Part of a small language model's weights: 167M parameters.
MLP neurons of a small language model. Each row is named by its layer, matrix (gate and up: input weights) and neuron, and shows model dimensions 480-735. Each number is 128 + 32 x the weight over its row's rms, rounded and kept within 0 to 255. Numbers have three digits each. A neuron's up and down rows have the sign that makes its largest values positive.
After each neuron's rows, "fires after" lists the tokens most often just before its 100 highest values on Wikipedia text that the model never trained on. A number after a token or word is its count.

L4.gate1446:161096122134142103182137097114118098180137037077099106077085142073078166126115120134102140145126118110163068146180082131143070166090091198103134174115162121111114182156150161186130148154080116066110169118171056156096098127145103123130119180130128137079140142197130122135110152089096126079198101095100138067133130072161094103146124157086110149175111142195112158083110160104165112124141110116148126131132161155127145131118097098110147120158160152165157156103151162124148133161106080132142091103150143101085100083122135145197119152192212151130104154143141087160084149107123103070153141151128113129174131097143074113156150132144121127149127114136173120129128153117132114113112094116119073130110135141121109104134165101056118110186145162146148095126158142110066124109071106
L4.up1446:070124105112152133160066119144167140101192084066117150124024136121087168163124113157139121136115084178101102188169063088158163156164140118123155150186135128159134152135129152153117064086124133168111186193182138141135149106117145101120056157139090115099078098156162120148110104126119165102123195120160150073075119068167139132126107145112149147200110136189157158083144102125199160141125093046136132120124168099101148028134140162143094140123133148169180152123152156138114104156104050157177110108102154085154093096056122176136117170157161162181164136112134175126110104136131100090102137172052142156084106125089131038151144120092116074086157101167167140142085146156152132141142107053158134096166088078150075120150141128100055122103125183118155102111124134061103097096113164
fires after: " " 22, "\n" 17, "–" 13, " an" 5, " in" 4, "'\n" 4

L4.gate1929:121110063158132207104164069167130157210166174170159100096125159163146094140105111131108196092129098101138169183115170118123113109154150154136145198169076131179141169126102106156139128115109133077136099144166135125136163110181103143085093174086161125125133079130120136191138097085124153167170097210101195102132151094078104131120142105098139140156114129147097069142179169124127127156084135117102107139147148169191142140169139092158101138137149138202135112205148068151173126188127108141115093107101147109134118099105152143135143084152061076170123137121151138094150145104158071120066140093114131155160093076135114117181122214125128103118100130172115133229132134193163112147084084131129098109187135114128149163145212112180054071117143162056104068133116121112120106143083200
L4.up1929:161094165147168126125132121100104136132107157109120181187120200136100121170124178140155146184132038091130067072113166131155090119170132078123133079079161152116199103127146073054072110135202128153202090141153169072114105071087099186125098095129120136087114112045159078073116090121115141197087135132135178113083100081118092138121181131143085143118101110131106161170142067178139128170112135057096130116068094123136121115149160085133129171171073114078147117131176084107176155114134167130131128118110077187176117088112126216046077122145110127037101162129141068124180111112156105080131151122154135119140087058135200137104171122120091137133171143121140105176117111155149106067079119153146080127102148131128104116088146171133160152174162060072152141130129091162122153114138148
fires after: " and" 32, " " 28, " Fran" 4

L4.gate2935:124137088148177169124136155140234127131152138133131124093206165098145091106153117140118152138202141092150141156147140095159100089150036130109110122107131141117068109083080108117141131218108088155114142140098100120108103113101144107115139116148114142095109103148100082188143130080133119097135171145106156135178114118071156075116156133138113131104137122191154082096196169147092115161154113158105127130093151142111088121109179159073134052113098118158075123129087110106163108155094099150137118179089151172127106117147136133151153106107144176069157125136119111109168154101102105066118149114120160109176113102110143104145089092105131136172152129147161146160162076119093134180211108126135136101131135108124162132112151146138133141111103094122102120159112101130059104163151131
L4.up2935:173120161167113150156094143184111177182140077143077150182111084184128153168204216077115139084106081102074168130077158160132123158139171091069056150118118130065096150135136166215163173086174114176101071132135118126124152156140138126177092119138060138116106169137127121095089164055127140085114140122066165160134110159107172103111132107089163172082180157150103187096166163096111162141143190124152124119155107073083102120183150108168113159170122137125134132186127164155166109060091102131138125096119072076077128126127139118105162087126138103049180163123131135133143139092137086183126148086134106091126095102086145146139149153092091165129170145107126137135150150119154127122163139117149111124107079123094104127129079115133159161152118132156043110101123124111154118151103158
fires after: " " 46, " |" 5, " |\n" 4

L4.gate2080:109101132206097116118113179085068093119128116115170129154114162128105136091111118131096078094123087123096144097113135136143112043086094124194112162089099097164145085108131073075153126130055119125126105130150176138137149089138146120176182128140089073128131128085109084095187129154146145160130136085148101121173069195144134124111177144148105178138168136086061123108056122037069097210125198105111077085147087125171169159172093102097177169122111080136197131129154081122120138113175098146076168182142138157105171133137034110116113136093123137186149110116128107152095162165100122162148090111155132144088098135135152165042130076142120133151134146112159174212193095128107088120139133111120158087112154163139158092079186147152127187148190101143148133156100108134074123114183136
L4.up2080:143090141086110088161099187162099164183122150110133157117126104118085099133110105157092105100130084133081120120136143146170168134088089157149153145149099111101130185098131091105146092122140107051108094146165158152106170108119156135149150126137120082109088104094121111150154088142123130123156139156123161113101082156141141061118090139102105147186118132148131177164070123130103125117106094135155126148180086162111172137184145086102118192095137043119166122099187106105148115131154102120091150064172157175150143104087100126149098094110116178093136138134097131144123173086110152109088096094125123174064142168100100145073150080135130108099219141137165138154137103107133083081185111190096117105113085162166181147055131079133096108155132081098178140138143160114107098136122091
fires after: "." 18, " the" 16, "," 15, " a" 6, " " 6

L4.gate3141:118147139117092132091146126161123060147123105145125128139191134149124158125149104115106084110158180099176125128073116156123076083139116049164058098094147080126177156141084097132091122087113140088187126068153158149130104120119150138151163154140140181076102124120148094094120063120069136153118154064144152149147164135145107129078147098089117146155141079163109098110187116089179091192090094133091045082161109091130150113113095165143104122176068151128201127170143144120133181182101138171105126166134112125114139119134130199180155085119107116150154144187138144111121122181114120168122115110124153151109101119110084124148122110109151208156134143185091155185139118181077156120173164130113110145198118102132120125056181145171107147172129066147120189154080160133139114158104164
L4.up3141:160196073130139143115138111103160132138121183063130139090112185153155126131159158146112143112106144151157133109095152061138108175074141110081163130140092131165111095131072076107116147199120172151169184094064097124107113072134165150152107145133134127205140163125116162130187102091137109135079168139084115129154110191168123170129096148147122111118069139114130164138141158115213153114119166070074143158161059164134045130144153125165100179116145116113143132115126154132161118127119141105129065100137143134123085155142126123114140037125129126134106129068184065084087172097135115099117077157125135106106149142103106151105186092154124110128110119095115110148067213128134085100154134144188008115126081152089120203129152128081097111146103168063102142132089151156149090148122065
fires after: ".\n\n" 32, "." 20, "," 13, "==\n" 4

L4.gate2298:092067112199117140117121116110147159215092141210114125194185131119098119097128110085162129110155129148141193154091147178143095137142121179157110145085147039117124094120086058157081135171136108092202151113122140125130052085140155072081135103129178062136123143128141138120086156135151165182122089122118123141136153157157018084111142077157103194137128187103099152135144136073076150153099101114109161150149114142184193178125109093140125120155112135067112110155198124047109107167184184155103150174095125101089132115136117175132169100111140101111063124124130170101114177127148198190080129107110131117148144178162104174083084137126114112127136119186037087152168167084105130122178116141119109149130147145051126141073127084112095187128117125125102133079129095117103106167137183
L4.up2298:124128160134079118148082148149154144132102073172107077134088082107127118114208108165189139104149104076095170134116140147115104099148131122126157166124062113157097152170112146115068078077170112215116186139196180112116126124125116169159118196108117153134122159150175141096076080158132083079046185092067118130093166154108119117134184133127182053157150174138144057128140109145189156085141122126082113032113125127084148088203179139124062119146181161124196196168160081128128123099146110123120093190130084193152102147148118081125196075148079148153139107099154139110092112132135093141090155115115139108094136118105200113129093111171080122122157078112159213121098178146136155205120173060094101158070098079106086163093091118097175136109144182145109212137110126120126113166106118
fires after: "201" 17, "200" 15, "199" 13, " year" 6, " " 5

L4.gate909:093110092098140147147169125151077129126085164127039121163154119127149103161120192064131147091145161178206119153076126125152126102119168118083102105131160084106133131160116133142081086131138118158119091130104171072158189133116086120110075225078173145127142112114094148182176150066112093121140094180124166142141170174090128125103177128129132142165133079113156139102098103155168180162125152166151121125163093146117115078106127176092161163148141120137134120085141053180176150124131116129157125109178112196132143103105120096110107135049116229106164136103168080131135191087157108126124110144106102155130094079130112075116162099121123093140117143178133107080130104160119089153094065070121116129123085092125099121191183139132189138124134149125066136107054119101174104179126155
L4.up909:130096147109147148157096141141121119133149115097097072156112154155134157149098181148154184129173110100112079189171113119128139172130165125094102141116130099123155129108157121101150155098115152074095056090108094146097117133134117176108103124087057104121135139140108169110048118166073122142171148143155129147110131131213107176157183116151114171160076157145106169187208162115119089142121165093101119109117089126066109107120166132148137097131102133076122134166115107111076132190107133144192116118110174136145130134121063109118141135110115105156156166188142179095177164085102132133127144154119110140092106100154136087172107149134127101131149124159139151174116142159121177127117062108068110153165114077077130166123071068059176113178141100155192146163161113068140181171176134
fires after: " " 39, " (" 5, "(" 4, "1" 4

L4.gate2886:096129142138150117123074150062117124127145125210121122093166134087208121091081088104119118111085143121139140090118070118114168118097138145120121115073124135054161114091097079175143126112145110128175072113170062168135060145142113171152150115158150133142103135118143129116168134204168108141065163150109170138119131155070101145112100074113146109135163117168162135124094214117147151120096120082123151156095171127175170106144190122098071100199125083108141139164104144155202169146165174124108040180136132095133120135076156157145071102091157112169158098116124114137122157161109151144066180142078133136169094095087082155085071082130142151110158098116129114161143133117087138140119103113062116099147093158158127098181164170165168152146098065102105164182115161117134125156116106
L4.up2886:130129138130131189111116160068121184114121162136109091124131116091141091175070130107111139088079147126180128093114080114162166141138132153162151123178122179097102078157125129212164121146177192114135069196140089207101086192107084124062121056125084146140089092096093130117104135174147127155110065122107111137129125103086114097113037129092108074191174101146181169132092152163155167106107157106145106084116162086121155171171154148093076090157117079208175140171144126143140190131165147127130114166152129086146130148089144152171086161108128138093136128152125119149149131095128084125104139091092145172100119082154129140138125070167126105126167113115110118080118024094112097171080119129118121158162137187141119120130142105152149170098115138132100179156165143099058156140103200
fires after: " " 37, "|" 11, " |" 5, " W" 4, "–" 4

L4.gate2127:146154124099146119111134119155156136134118107168112168087121161159156147160143158116135154204120149115137156181138105137145109116074145175138118129088114137137089118154145117122132156190068097110122141142174083079146085093119145078144118132141072154193095166139140203121155123157143111125141115179088120122158140145160076122160154116132165138143125104107138147160146167114157094138120119145174144151071153169087140163176163119076175144103081160170139089115108154132153126132112061166106123157091156126154085111063122151183104156081144102136152128122088143103126162124112145154146131136113134172155124183134096155111132075156112145173120085178134133142168157086124157126103099145101160085107185125086172120134144104097099212093074133122067155099133103121053192133189075
L4.up2127:112036109097112130111075161149053114084126079069087105185117092141150170158129126134174146093132131061136128093110098145158168135099085128173029135166131126103072107135137115144135103101151117111125132138096162175138153087117119144140147082099142159179126133176133115088092136125115083092148091077133094147181094178107111164153089132131149130150078134136113123107136120147149147137098178117128117165188105145076129163102086139089094146133152172123135099145152138069181164117147124123157117171169186157102091184097094100131107095124141117150140150104123128124123151152140147103160095144152127132109096118116138157097196137188106127106147127095196137128116146075059116114123144115092077098084178143137158125171131174145108132129142172140109099137090142179191172133133155
fires after: " " 27, "dale" 10, "-" 8, " Brown" 5, "1" 4

L4.gate830:124167118102138151109089102108117042133087156148136114114136089110117125145110134099089078120130141134110140109102180105141155118135131086133144207113161150139193104138135187115166179100155113051122116077138155128110120075113092163132154146107095141137154153124127132131095152162143164142152154092077152130175141173139162188188120124142202084157111173166091151108089121123129164162076066124159118093098098133077133156145107134160100106177097155078135075184094053147097127127090144127143089223106089151121129130148119132212119145145118145080098147168123041135137166140114185167119049066135134160117150126123084146139103168123087151134155160159179061135158164111123176097098082107099124189132093162093111041127124156118110095157094113112142151125128123130128136132141115
L4.up830:131092126074155114112150152112153156150149103088162107147140081166148079175217150107146113173163081150126134140156199131187155145087076129135103132108205095144156127083104194173135131147149128104099129069109074128130135118166069137050169114150157115129092128104128102127101191139130095188156067086076161124142110132094162111162130124181196124115101148108076137079146151098129109120146125079124109077177125120098103166124152116148142097114110062106153089180107116098182125180113190065111127134117145140141108143128096101113083138131161154140143089125150143149126146136149205099148161100213099117117096078138084097126164079158084091147162128114174157112160046129118166138146074129128106181162117159142209096111106177170133145110161095118119122166141103091173118066108133
fires after: " " 35, "2" 13, "1" 10, "3" 10, " |" 9

L4.gate1878:141107123135140120125126154096106099109050098115136093091107152168104130135134110150130083163091133117165122096188133174162063102136173118134131155133124114167123132174103150135152134096113123128097146123143126130159130112079167143117146160151112113111112146117135178052126142169165123133168112143116165086150162117127098178089128076056137193205092127135092198106103148134144131170101080131130123120091123106128191136109091106153088127128149118126185184104145140145150139126117164164160077121107130192115135081102094091165098105131166134118111132100111110160179157107169097143161091075127112106117130182129165119155099128103134120128104111058089108170084132154185130100141139171133129089124146173147078145111091097177100151164141097166192098073133104108146162134123113
L4.up1878:089154117109144039105124158114100138086089073089158083062106094102142150139120121173124098118090135129144092150158112106187139102146134076091185120171155153176150121105145094134180153080150203105140115134181099160159125182149157149069140138148149114135151125117165135090104145091076125107206135136113136187089131160154126113147104112117158096175088116130085144151120125119175105100109066104098082065120150106121250140108088099163161119114126124125123146129155170148189035109127136160164121092142154191119100069120111082101131152169147156201156081110134073175194138122168123133114111106122117086188126134176192152129124122096097111120114148107133079158141154085131168139110160147102157119113143120172173141092091131152121139145095149186212094065136107124137146179110150
fires after: " (" 26, " |" 24, "|" 9

L4.gate3178:126137147116132136134124087098113193122075133079136170103145118142141125136111143189111168142136140133189164136119195140103124150083195151056118166171123149126207120162137129198206157069139132148107089127174145091130054065151074156114157189107130107086075160164118138136153158177136149113135109132078140091171155138178114095110120082171121081215171095102109133107116103118119164141120192182144130109124125146160142082133156026133132138131118087085109093142103144101109137092171152150097109153134114149170165117119089125214087118115115159095092062118114110105153134065104101167154074046057150097144149102155126133113116197137121153072146088141133089134194148103088091144116116163094111131119177122110153089114102079088112102147136134156176132113200104111085146116143067
L4.up3178:102115138159066190170069199169155115160136160108109123108182118098129120133102166114167109133159126125167154081114098186172080107145132104162083147075161091137110157122125081179144124121142137124186127082078130134159157079109183149171108142112138151100139074122112076170107119162126149179163104112143081177108154178117143104196141099159126135144150172128154111178106140130093115141108127164091137168118118102182096152178138122080127120107146136107127194159121109142076200158121192140139128141129139155155145115151119137104107128131175119164153067188067106119113117190143185081103084152121109180085116129094113175140154178025170165151148093170146116154156085152150082099194099174145082153145161093095167084159177138111125157098112153118108168100057140124106067140129167
fires after: " |" 53, " the" 4, ")" 4

L4.gate853:171073159166131139098148125094110164093109116088116156086120076120114107139105115071080113226110176096105081149122114142083144122153158140082148153063192156109096152168123099102148069117118145115127131098054117105166158158147182146113093125141120161127128161159147097133134185146124165157123159121178152134153194120144188165152136125091161169176196124176073154084058181118141142121109082143173131101079110094153116076160089165130119148110119096135109175122072105143131115105151088109088140115168169075128129130109120083086116125092171130123192099104131093113214191118119136116165095054145140130110097190121141093095118161064038137154113117108113123157130120151167122147114130106087158091111143117098132107173142073165133121120129102138168119157121129126135184122120130
L4.up853:142129145146137132098196150151101105139135071125181173131151079117095119139071143075196168146137099102181062182094137068065171095107180140136107127117105113099169160106100122148148135161109100118100118118117154066159127097097106136132160146155091143108128184115145080118111089080138128132118125142141137124109114145149103125123098114108183154159186106146114166061153225110173067083142148209155163090115143119102064141121178145122125061156129048114145166126128100137146174155117114098088130105152192115147085122086121068177116079102137124141167146079205134126143122086155185105113136142124161055101124142071180093085125102096138083163123100174064136130149126093155103121127157152039125145105151141152152126133095099113099111122172116122100113170111155124112087146140113
fires after: " |" 55

L4.gate2642:136178172151132120100125126142110077095179127145096047165164188104085124145133167150132102161117122110140151090131143108156149109129105153177075091158090118163157093183062102076154072107118073081152076127154127080115089114064161149119163150103183106167224096150153130085081086083079156090111113074056161046133152148095090196131144129098127191177092122160117151096096185109139053125099115138103148059177097083069149156114131106065131168080148162139117103159112127091100115124105156083169091147104085207175103112132141092165159117162148167098108159116169138094124157113190120125179175137081101125122097089103150099214162128177089174098094070090136045142108079151126125116139086108118089163119124162086122116143111134106107113099177113127134136160163153131148150129080115
L4.up2642:155146072099138158077145086143113056106127113122169148089122118075105106107111154136155080069122153151152085101033118173133125102149094188154077121169138154140140075189100113060102102117153134155100121127170169166107141084123071124135161138133041101090159175087116119137093072136145127102164104144123145054086156183127094109098107128102114137190131081100124193160098110085172060137172115129140151135141097151140117138117069118123134142088098106171138135193081095174072115141097130124152099110139096138103159070176054142148128114139127157123127104125079197118126102110107105093136094149110116062122163124093131129164173107153101159109070122064153135122124087087113164191099133072056086144132114164151155131145155112107167130101119097158166135124134117162121134139152124
fires after: " " 66, "–" 8, "." 4, "th" 4

L4.gate3345:105105146135079163117128164153096117172128067149150132105136207126164122185206188064135068136169129203127151118095107155154133077091156129170134093116133120156135100127137152062125124142120094158119053134095096105169113124074140111151140203116078116126179155095213123108198074140085123183159117109187077165150076177142103151098141120113160057086154115084124126130121105141089127119197112157126162123156134124120171144106105145156156109134116168118191120107130113173080130139184115085155158160121166119122176115159124100178174104072068119170165120097098133104114078072128199169179104155193154069165098100118075139136164159089161173152115140172105095117163148095111110173203147084120105099107160094092143160104222159125167117131129107180155244124120097152145117118128162
L4.up3345:157148111122145085109115106058122124106180140090126137119114090065120134129113152204139130134127113109162175140150178065134121176117082080145084143149115088138101103151105127089200090193189149075122151117061150135147175109172157124056189107161147129153061175142137111124095112169144189129077158119086130087103131097117111128154136130125107168181067130172181097128133160114139140165068106110131081063138115100112126053102149151175095096107151111118134223170135105141096105128093118123116109148104143165117163108126152179106129127145171143142139146134152156167150138108171131133099114115119189154085200092106132097080113157094034169104205128115113152095142110102080119069141111188099171095157162117148176143124059149141093118113108093125159098127078141088157101132058109
fires after: " the" 24, "The" 13, " The" 11, "." 9

L4.gate1222:104208158122136100157081070117171121179066133185092112152130113181076131137131174181139165100094117128087153119077116120133106177137067172131173142141120147137069101146159124100138124155146129146129137180178127117105116135105089125113152150129114133134086182082081161096225173121129114097122161090104210099151172115143104097107108078119096080159121117160073113122166124142154124109099097138140141131127122108156160140196125094152097130097141186090103094161150182082171169124156142118176129160119060122179148134098091102103152173156147157105115087125076064116144145137111076107109165119118147157121178150098066128136093167115144110117142067122060078063115153145089149103131131077145097085091074139104073125157120108083108145144139171146097116127153130102040118113129111
L4.up1222:126079144068123109177136091111043141125102108081099094155127072166107135108106152136075182117122129110119145118124096116143138235159122105128122163072129166134094123166162132108149119085118172103148112102129127194103065116128127163137108120126123158107104069098069159150130138138140069099111109135101182173151145129048110087124102138116108104127112147178144125153173071131141139137082107152135116163068103070164116157132111145087040116103132170071145148167075132141173145156185167117097142141105157139107162151086123123133129097124119108123164098116149092155100112098190124133153164129166149143125176126098121106144083144108141074122148118095191043159157179117147186131140087134183107105149041127139135108160148133120083067095097161137164178134116143082124139113084171
fires after: "," 37, ")," 9, ")" 6

L4.gate1702:146126117166139122090126129130136150145153136100162161129117168184134113120110129086254156123100153099141195182080084122113103094170082145093189183168119139149068154146133105108139131137125097128162133166188107122106090144114054175148119165114121116126095101084155167145095175112158109150123155175155182106130185106057125130135160071086161144120159110171130074119124116130148172163105088086102137126097092147211121164102099122105061142099073116158116098173214149100103139117118133121109128173087112128119146112158137076103121096157164106088174128201142178116139204134146101136118087134143182099137155160077123073096103127156115131108134084161095138107170120088075152111102145150145112096107153151173110086131167127133133110142162111150099145106135091181186162162104152
L4.up1702:152071154082132126069086133144116174143135152124150116135103172157153093131122097111111025154180144145144080088084122146160096120125100050101067104096117153107160070108192130114118123151125099144113159176067239133171166128189140114139048142130132128166128135112161096145180141182106145117080133156152125124122143132151149133153112126074145166111166113129143140126109170170096102128078152170149097172122098172083115110129077167150106113168121201153126162133126146160117102171150139141123115055188099159098177129159145172123113098108135120091119086149129190120117154130123106138116140118104163151129069156071108117189149147087186085107138137151153094153127125077108104153150138131123052155181166128083100172125172159156112182136094109188171152199154129148143132120119056
fires after: " |" 47, " " 27, "0" 4

L4.gate2083:094146100136134178064199122152145131110084073158080124133128146081096146123103161119149098126108213180099131125135205112066092196142142143159134154124133149174110127158148175082136143110162171090167118077117095143110155185121099130140135130146118166094147115151161100095098102137165133138148164130092100134098129116152108147102155072079188104130171117143125106133080183120131121079155129140122153110160131116120148122097132147163098108143121083161216118076143175133133119114145135152148094122160097120119164159114137142187102104098160149153166138085124127122142074106130176113148111101092069136163131177153079121141097133114075088111122108112148118098137113121119121103029143122075132160159211165128079130132085140114146137075053110168133173200180094082104089139112107
L4.up2083:126056152132140172060120162146137133128138091101164151106126094083183152120092063114124138159135123185152154192142124198136135144144097111143101171109116136074134152195143088146162130124109146088104125102117129117160134139137237094122156197137096109099175115110144160113158137107142079089160163126194137186173094130127182181125147104118156140148121126185060150130122164120164169074141107096075144168133117115092161114135127114092138109149092189126150121095143137138142186145079155118142133163207114143172105162160110091133076097085194106162169122163122127174063115141130157089117145166107078123136110103170109075101107149159079161100101134136170057142092148142143100110161132147072156111154128161131093130092092150140158181092156120154135175171143109158175191137124122
fires after: " " 37, ":" 13, "." 8, " |" 6

L4.gate1192:153145112152091133097130093125134133163110127142129125144147121139121105093129125066126148158219172126144170106117129148122060095096149124125123194063086105129191081141124107107131085131090106157138130119112191092106173113075142155155089149095146132072137182125129133157108142079116121130118106108109180130137146156166096183158149102132146064180126153169103159132160132102136124115145140108137059163158053172162158145116079107137138122167075159071153166124103093157154245123114127140090080173123110190124143087100102160167145127112083106122097151144108085127101121168134117114142102122114115141098100114082141106128113198113108161095100076148109087137151136160096144124207115177108077140177081207124122105137141097087150118085130128158166159133146127135120130148117129
L4.up1192:126141173150098111101132109116135120161157071130104147149139141116105162160157111122094079141168098129167162104077115150145061157145120102196169123099093115124122116111137100086103151117101132146143169181143150157085188094122152086112078098093112165068115132146151122159087068115099075116150118070103157123064141061113138171132165126123130080133163155204140133157178084114156077132163184133114156121153126110087132114148092121182077028184156157096127157126122136157183155188084056145125145144159120123110133084173155138087075116151174083114146104197157162142084078080134169172104126124107122099112031064089091108114124125120200164149174091131106136086116177211117119106205133141133113146134160090160162147135125149112127097051150164136141142107131137098143109160049140
fires after: " " 27, "-" 7, "==" 6, "===" 6, " |" 5, " is" 5

L4.gate3069:133135164070103124110151071150111099156126120174077104109176108137082121136112131116142075147170131121176184143107168188117111091116082116133138107103145106086154152191058058141131144091124085117105116155147142133107127155072141148185127131181138133151085073083099180148161123140105063084139107122136136079111116103110141151115167125106109111085119175164108109125112132091133093163050204184106105174201077128122122136152097116101138167147131118111128085072126168177170138081118112143102149112079094133186113142154127125166127213089102144071114113172127119149140206200125028109163103137161126210135104107134183130106120083114127168146054121169166225088139064159085107084098116136141056102087099087121096150149171090079138185130122123178101138127087153113116157145119104
L4.up3069:165187155073084139146131127190107176113138161169126160148154109087143128143116062103194073115193147060103172101127171120158150083203070109136169071096158110153126134114098112160160128136190103117145118152147125176066130146090115120103083091113149128123112147079131166163123161137135117128107156130214155101075157104117141120179108097110137176091127149085138078104097114124104191179049152129146124085136104141102124143144139102123112154079126110104082142169096155085143115151127135097123142145128094156224134163130143134172161185143135081094132128139099131111160165111082147113081140104156139153165114083175130124173170133145159154116122125178178164062157093134136107178150144153102099176106116118156152149126136081164108176121160135133088085175111186081107092148078133
fires after: " " 42, "–" 5, "." 4, "-" 4, "1" 4

L4.gate76:125126097149156140175179119107101049134163153138128087071127157115117159134145159156132081129111177103098101104158148168112105050123161112133118101124079151149171124138114061115142147151093084117122130105147088139205094122110123068131105124187190159152109104114130156127190160142136140086114145141065117099161153142075112131116145072137102133091166113180153146065152148087066107160142145194171124172113135074182150090053138118104140171124090086176143063137119104098085162181142147064108098120142103115099173133150102120088106128130152085146184168145142141102124160178152111170155163138168140166159100118084170078121083157156128158136150087154103140125116121159128165103116149090157146122087176094118163114146156099146176150114094107115146172131112157121102167139170108
L4.up76:130153078093155142168139111167115097145106145126126126110089133142123150118097073152167135117050166145105175127120179153163083098139113090122100160128048141151114154133103156123130123181177121157120158130118137151153123147102129149145059078150155122187093139157131129138154100114077170118104177139147147058130139112123109064089115133101069195133112111135145151138109179102138177097088098133084145150150143123135139139069139141184123142098108169164143129139159153127140101125149217071079147122208164080215131144143101150116097090137135121097224141134159133107139111073135109203107188152138152162110152137151167137129129108164123153195105120096084134141124090133107151097106157120117109172163165133119106145125123159130089186098123153128124106138077154189102127124161185
fires after: " " 33, " |" 27, ";" 10, " |\n" 7, " —" 4

L4.gate1692:162104128130079087114138154138096132120138114155174123194178125113170141113149177120133102131137190100147071142186105080122177077110087143098130123155101136111121165126124065136170126068088118076175104126121114164184085120128116109159141087066163172163192166109116135118158145099142067112161135117084133088143111189090109154152083145144173136097174156157128102117105127081103153138119110157179109145134108064155194143130110119033137173123148098121130131112116128098092169056144103126194137157105113187150100089132089153184073087122120172107098114181092142128113165122135111145154154122193139152199113153094050120089167057117058190087072160143140066175183090115115125171117104095140169133137142187060120121123140167182115158171116085120162059135108080135132128208116132
L4.up1692:141119148112128062152139105097114151138127091081116167100121143104209067112182167155129093129179158125147119153150143138158168098152120175057145102123149080142075159156151179180114118104140130139098113126161141113140148079136166081113099101108132162113077133120182142147044155114108154142118135111113125126066150086150126138131096104098118094090186112182134101125159167168112113143183079155140140124109211088155129107152155129129126183132127116187151159139105191119170129127081148130111098136119136133200120122135092190161078128106121097068146135169114125136150127126059109115079153135104135180093045124045146143150108080139125131146109141135109133181128150084135146103108109141135108123139148147108140187141143093127109153047173156078104066093141113133131140144125166
fires after: " " 32, "2" 13, "1" 13, "3" 10, "–" 9, "0" 7

L4.gate489:082101154131168166154133103171079131087107174117090171133110159137112179066194163131151099101194148155130139137144093171117124043126076091086129103129119145145095137076094092129099128115165089120159175161179114141132121081072149122128109093172162171159170138148159079118203121144152150147150200116083167149181130093098095127137169082142132183157116155135082107134080089177105126175088143195133138116140083046190118161118126114122142125074061135087132109111134146096106131142169078088111125156089122168101111107130092107108131113127171128117113156117138120090148139123062164111129075133148092114088126142067141147133062168118083178149136097102131147079190100100118126068145098099165151119076176097173202088138129130139115129158101105136166162121139079207143075172166176
L4.up489:160139134120061129129165123081093119146087136152111143082164150156156096089101087128078135170127155113111117078121153084124161139110093159095123133188168142110132141157104122127156145109154115128122141101121092132111157180140138141099114126100157109155094160132072137140151184127129143134136141147124098113116077123172152130174117141175161174126154105166125134139148153161088119053182116137140066107056090094086073093185132164084130159136094134166195089101094109172114175118171153144145071126161138091128121104087101133158135127094053124151107128139143143140136202191110138128199137138143141196148138077091143068128189084123136131141113143134102136117153176180126169101089152128073173111136122092125101093195128111104143138156040085075163095125135129067096128116057131
fires after: " " 78, " |" 15

L4.gate719:138104133138128178082143127146091140113118166134102096186148084190107095087125152044154196133112089120161131153051121127086136092154100156129145155068128065138144159144150110176149138126027139145085124082144082158096139095139094128083200192144167117122084145155114145156223133135175087106152124159170178099151108153076112110141081120120143163084166165189098139128194094126094131159170139153158171102184148127165116109137161098094107130153148121152086182168124146127172118153098101130133095131129065122156214170101105188177078071119127129152092172116114122121103191136116101149150174098113148177205095072100100130137144181102108198138098110137171125143152154171098109135157140060094122114104143106187122136129123138161151148180122181097068130149116166141082175166125109
L4.up719:091139089154151182050198139128194128115149172085086159147170132133092138180148172141084146111114130092171160164137138179151121091131063107165171118151091098111129057134123159125173169159086076094128153179107079166125095148118100130095125121150150123130087151126146165159145147163080089156134079139120134170147124080045108145125145139125146110168137107128223159154128094175135184133128110112182118123132078027124099105173162143138096153099152114202131126152163112099153160155081129101150131195105189129129184120156194139165085128100093112124087096133164091124140131123150081122069135138081142095151125123123100146093166080078175125136109152118114087143157101171092111123193111133141128124102162083128157135171181134176150100149144162132122108141120107126150148156102153
fires after: " " 58, " the" 9, "ern" 6

L4.gate341:115155127055031135140212122118131175134055118169130127164114119145179098140211139142145162136174144138104184122176127203144095136111174109151142156126103197071109105133129137151123160139161075151138120126061088108117090140153122092165074150127141192139080147065147139137106167076138128124181177143031149074141178163101111129120152098118162131189131094108115084113116150110089153098134152191147106138155139094152107157146161128085106167150072098120112117120195085119121135125118154145085144155151118139210146107131116162124133077097135132085132156122142136102059153054110180088146143124148124121167131127116157092151163123065163180092153114165146109088148099135088130064135144121121099144133120149120087103114157111104138099195132146149107148150178155155181111127122184
L4.up341:127152104071150151173112178096108181090132124140136146051143211147089067163147101160086123131086140113133122105165133178134160172119098100092146143089156175134093115076108175180143123150093162125152154129143089145128118139152157115097064147179078132152143145145149136195142164132083113070165070168148100117072148100172114138186125121089111154156118118159173119154149110147128068098172106081172117190140094086104125138132125138139132171072151133148128141178136115135117103136129113089115148111093132122141161128100157132188110090128133091148212131194050159139145193074127060089092151171101090114126143088175105056047103091129170129139140129145123194150129161117078123147117140069108101056157112137171125166099111108204131061173178146093124075117089138067144194125156147
fires after: " |" 47, " " 12, " W" 7, ";" 4, "38" 4, "10" 4